{
  "init": "normal",
  "optimizer": "muon_hyperball",
  "lr_mult_qkv": 0.5,
  "lr_mult_up": 1.11,
  "seq_len": 128
}
MLP neurons of a small language model. Each row is named by its layer, matrix (down: output weights) and neuron, and shows model dimensions 64-191. Each number is 128 + 24 x the weight over its row's rms, rounded and kept within 0 to 255. Numbers have three digits each.
After each neuron's rows, "fires before" lists the tokens most often just after its 100 highest values on Wikipedia text that the model never trained on.

L5.down313:147089131122197105094123073129128089148120154102146161156131133120161092137173142127123114147091080153133130146109101136156165108119141164137112148123108105143108149139131134102159184111092118112105093172129203102106139132107118164130154132142128134099136129121101124131179111080088128160151165134158123118102147136158110088094116134093118121104117110133163134153110140132131108142113
fires before: "\n"

L2.down168:158132102106162100128140113147091145130143107170157097140110137138128171161112094134105110109091131124142146122100107096172151139184147133153153133111114094150106154146145137120147141187108148091158110199144135094141114110127072110103154133118108111149153143108101148162136211139131165120114093127149171159119098116144119108123109118159140114115129147103128103136101107145107090121123
fires before: "\n", " The", " He", " She"

L7.down581:076137129099148103127139130089100156135093142106126159106130140105094066146098103157126089116129088107122163142100119112151113143115144101132131135082133146134131108093107080130119132111152129121130148107113137145141099101132122115137181100088129116124155113161183148156116151133160117115137124127125128124117108165145104108125148142108110193159117147090172150131106089134131172109165
fires before: " of", "al", ",", "y", "s", " in"

L2.down109:175170139103139101163125117112142077126138142153156152178068126142158146115141143115124100136121141104147127128156102096166155126113134123093088131133109091051125154150133099113123147123149142129137101164125176094135133125160131160146123146113129137142103091136164134164139174093112093122132119174112126103146143092100118131124130123125128090090117165142159158098163137119157151156111
fires before: "\n", " (", " UTC", " 0", " 6"

L7.down246:170126116132116183164121125137142109142094122109140117094148138122146113144145098120162166102139130107171141148130090161087134129144122172126152145123172157097110111130138124116132086140110097084106108118130142121087120130168145127098128110162161117122081131089112092130150147105118125149133104113115132102170107139148180105091139118129192099157093164122089123145131107174124155102144
fires before: ")", " (", "ia", "y", "ory", "s"

L6.down104:141110088163111131154110088136146132122151140116117136132123142159161122141128132134123083130111189109088119109130162111115179169140116112142147149121100069110144145116091130144130111134170147157129147125120133152129126089102141095138169162137105113143151129145112120155144082130095108117133170085128164157136097076094111099093134143130143160164115072123135151090142153101159128128124
fires before: ",", ".", " of", " in", " and"

L7.down460:153067168089151100114191100101120113128129149165187142116158099102107157139083088146150132118113162167122126138124165145125086152069143151160089121140128112140143122126123115101127111120113116143129098134154138121082103183093134205122163129111084105136158134122115136147130133120131142140166105130085089144122128130095109115109114119126124135153118153140134131109100115113157122110136
fires before: " that", " the", " to", " its", ","

L6.down483:102164056134116148100139133155087132155149112115048121096144115132085147169173169100137139132130134132159096140146142086082115088112121147126121153141148164137122130127119106131162152161131132173107126108113125117104128125122103117147130149111140135127143107092098090143131128109122091103122155143125089105151125127129090130148152127098127107133137144172121134146154103080129136130103
fires before: ".", ",", " and", " of", " to"

L5.down386:117124142103148117108139103102096089136148142169114116133165148106129150140135125108132123154117127175097140102159146153084133151157132098137124122098148137150145127115143178107133127140124132152138130084135136126157116126144123126131065161117085103104099148124118126142113126131161117130124116057128157138166107118113094140145108134098134086129132130158162119185147143103140122126127
fires before: " of", " |", "ing"

L7.down309:126116162145148123121150072164161117166131132157142118129098130146131124140136137105134133153140137145166153136112163143156163151105119155190149106124115127128133107112082128110124145081089155142137092127124113111122154048096086109145092119155163112075121129137153106149136111120106121095145135116143113094130147131110130143158149117068162161114137123132076145120140174113124112104130
fires before: " in", " on", " by", " to", " with", "."

L2.down173:133129142128124104105116134096120154126120146178103143142125117107129159101072097140127163171124148079112143098116104156144128112174145175103133146114139115142140131144164141134135110101111115138117128156113078117128116162133172116123145128121115172100137099115142102166115156170112176099126123182136120111099102141095104184155103154171119112095142143144123132149098095130106175112159
fires before: "\n", ":", "|"

L6.down91:112112112091108094144130124121164099104126115119110162130129131163113100129108128112162120101119091096132141095094160124097117148162132145129111129114107147146178180132121140124158128155108107124112114129149126153116076151165099080142138146088131138102127120066088132083131110131161131135124177069149108130138159068097077134139159129151134142137135133174104124134100077119149109129136
fires before: ".", ",", " and", " in", " from", " of"

L5.down371:118129120064113138134167102131122097114093091112106128127145102085150115133127137090120143096115118132149089116115112126089128155136152147117125136140095153126159126154109140093108119105114116127144147182077086116139121090204119169092117124123161129113152152151111122146119136118126130164097119150110126099187157123138145138146149118109111187196135155157112097105118129081163119121142
fires before: "\n", "-", " ", "|", " the"

L2.down30:137159155141123130146127104105060101114131133097112152151133149140082127124097153081179155113155147122097104148126125119111154116118130141118100136126095143100128153120105105131145159169126100108164114129108140168095091131169110120161136176115124122167157104124117145088166166148130158166118117141115134097114145138124138120071095145094135150102130170103161151125131146159134174096141
fires before: "\n"

L2.down52:084086107119158118113134114108106125108151154105131143088125138149120118135128196165123124113117132165147115107126133106161084148106123116097124156094131185158110132128121144158117130121141138113127150077138128130125107097127079101111139084104126138131162098114128150138131144102147118116151119126121140149141113160133090090140141168123124135107086139146097153155124142109122172122143
fires before: ",", ".", " to", " he", "–"

L6.down231:110114153116132122137136139121114145132117131104120136106101165134106114160179147076101115123109114161101205107126117131124144068129169124124139115128115120151107106078163098128155116118108125141166161117137146160086145124100131131119120120103172158128129127134100161153124118128168154114088112143126151129125148145133161142129158155169108133096138163148196138129085161148178136145107
fires before: " |", " as", ":"

L6.down83:146172095147102116119136136138074092155134099094106157150146100108155085133147161148146127138115101117144120115085124163104157107122135109125121137107119134113169106132092184153124087135106093170165110147130111130120141130129157098109051137148130104099126148111144125117092129118158149100118152151129192132144110110126133157109122131133095126131155138105147145093089151158132132132101
fires before: " |", ":"

L2.down285:174114112115179158126160141142149142140125088125101138127140139090130119114165098118124172160139120088129099130122125130103151163139102125116129131160115133150078083099167122138103159126131115123148192161122117104140124145112204100125119097156110151122126135118121123138115126159132171125114130166157128136147098156172127137096112122129124148140157145056108130107132095094114173131107
fires before: "\n", "-", "|", "|---|---|"

L6.down16:131127183099141100125094154119142107091080146120178147122121121160129150125153123105101124153111127148151116136119169137097088156084121145187120133123121104140084153160109085137084152182116104147154111132137119126092128117133159144071114112167143157178122121163101132142141123070123127124187156140146124141134082102112136140139142106140105139106116112115111164103142108148112174084154
fires before: " |", " Apps", " Goals"

L6.down602:151119089146203149150123141154164118156147124135140131108117105100128147132127127131120085136107171119138143122126078104113104123138085106089134111134164166117130130131134109098097105124088104176118126112198117107112093134117120140157116099159143164120119112094147123162150112112108128112095132146164100089141148110126124137157128135117115123088126137069133138133069151082151146132131
fires before: ";", " |", ":"

L5.down55:114145136125120142138163127151067107101090115131142145133157137119133103117138164115097107114112118142119121111127131141150130110133109109133141149149138124136105108147102154144093138135115154113107113113170109146126120136139133166146120119116167137095102097141113108156095148122088144124148130126160132108114159128156114113151142110149104219128109087131151143163118148142065095123129
fires before: ")", "s"

L2.down10:161110140107109129124118119112126153086121139146180139088131142135112134151120134131134124152152145155097137132155125129122152145145122117120162123160133121112087142125115137133131136106116079156112159119082145120119141132109145177151103152076127165116089117156165127089188159128071138129157096143151087098137104152115149087107141131138130118112073135112144112129153164101190135164115
fires before: "\n"

L2.down578:084078119180139134088088110155118140132099111124148162122076116123100134194136153152122119137144158153140165125105114164120101135160121122191138134134147120150156129127088085139110130121077114141083125134174119113117105092093116128109146136138116097113121116126162136155098136173113123152092119127133128181132139165135106138102092108115105090154121108100110129111106105105124138148124
fires before: ","

L2.down742:153139194177088135148132095123087155117121166108114141136086144127147135119118117142091092094130144090158149130068104114095138141167161149134128129161125160136131052129174146135138086175114124105108129126096139109135147124123133144146096136131122135095169108137140145134165175098094097144147114147116050133103131117096112083155102134139108116169116125120137128121106116121164174145161
fires before: "\n", " The", " He", " In"

L5.down596:158120147133100092147167138107148110140136113118143131155119147147127123112119131142150135158171153130133093150165123110123121136164153130160144121116103106157093159118120145085065142142160116086133145178075132132140113161123122126118179116162196110116151106099140154147100138155143130117120108075069124090110098101148139147116132145143157132079062139089109147118127144134127175113106
fires before: ":", " as", " be", " in", " for"

L7.down660:080117130136144091113146145164131132160137131109104129135109142095167135098159123133146122137102108129116104108067093144128155131115117112111115166107109146126117140123115138073148166146120099115127147148127145142105147138148131112127089146152119170135123118137140155127114141145181136106075120145162112185129147125131079116137149124102109080092146136120175124133146117135094141136132
fires before: ":", "|", "ita", "N"

L6.down158:179125186125125181116133139130122143152112103088161121137124135101149134096107134147138163137086120121144097135126080131103093180095145143147138138177143118108149104127130131138191121113132160113102118139150113088133160104190129119137071162129156121115116105156121125106141165112113105125100081083119135136075176106132151125125115123086113130117146117088133116142106150175147128107123
fires before: "\n", " is", ")", "|"

L2.down22:103138098123138092144106130120107134137110143169119065127130089117124116138086128104117129137136127109105134131109103118081160130145167136133142128157087130116142152144115134125114118171135125118105126113099133167151113130132138082139112149120126150146156157138162182163132144134163079120123169108146104130137095116129153097161150115158150151110130133131117116141119133100116135144144
fires before: " |", "ural", " 0", " Goals", "ical"

L7.down37:139129113108180134117119096135135143141134125105114121103124091107177121150123148123102136119098173131139165162087163134128133114126160101124165138117090091120094140105111141099120138150158120155135097120140114149063172129099121132190130154166121080167105131172130148140106126122123134175150151138114124084152171100096090157081152096154146142153107128121125118145124181145136152133113
fires before: ")", ").", "),"

L7.down118:147139101134123140118124127170176104117115129162119159106088115124090090103108126095162123111104115158132148135156155140157129117149102156148101135119165135105119131170126130133110173113110144138153135117172093128127148152094079119115156141127147117099133154150136147092127127122119134107140122129155095140077129155133140100148145171094113114103140167154134117107109158137158096130158
fires before: "|", "-", "\n", " |"

L2.down604:109109117090085097148140118126145137131130122144154108158123122136111100114160111130149125126126103072103113158126157136099121160183084119159144126141148109090143125162116104126141133134138108089138122128135128192139081145127109109161117136149156177110119102088125097122110091085123119109132129172126121151087103048116160129103169117145104128119151118162124137119131143102155177090094
fires before: "°", "″", "-", "2", "%", "8"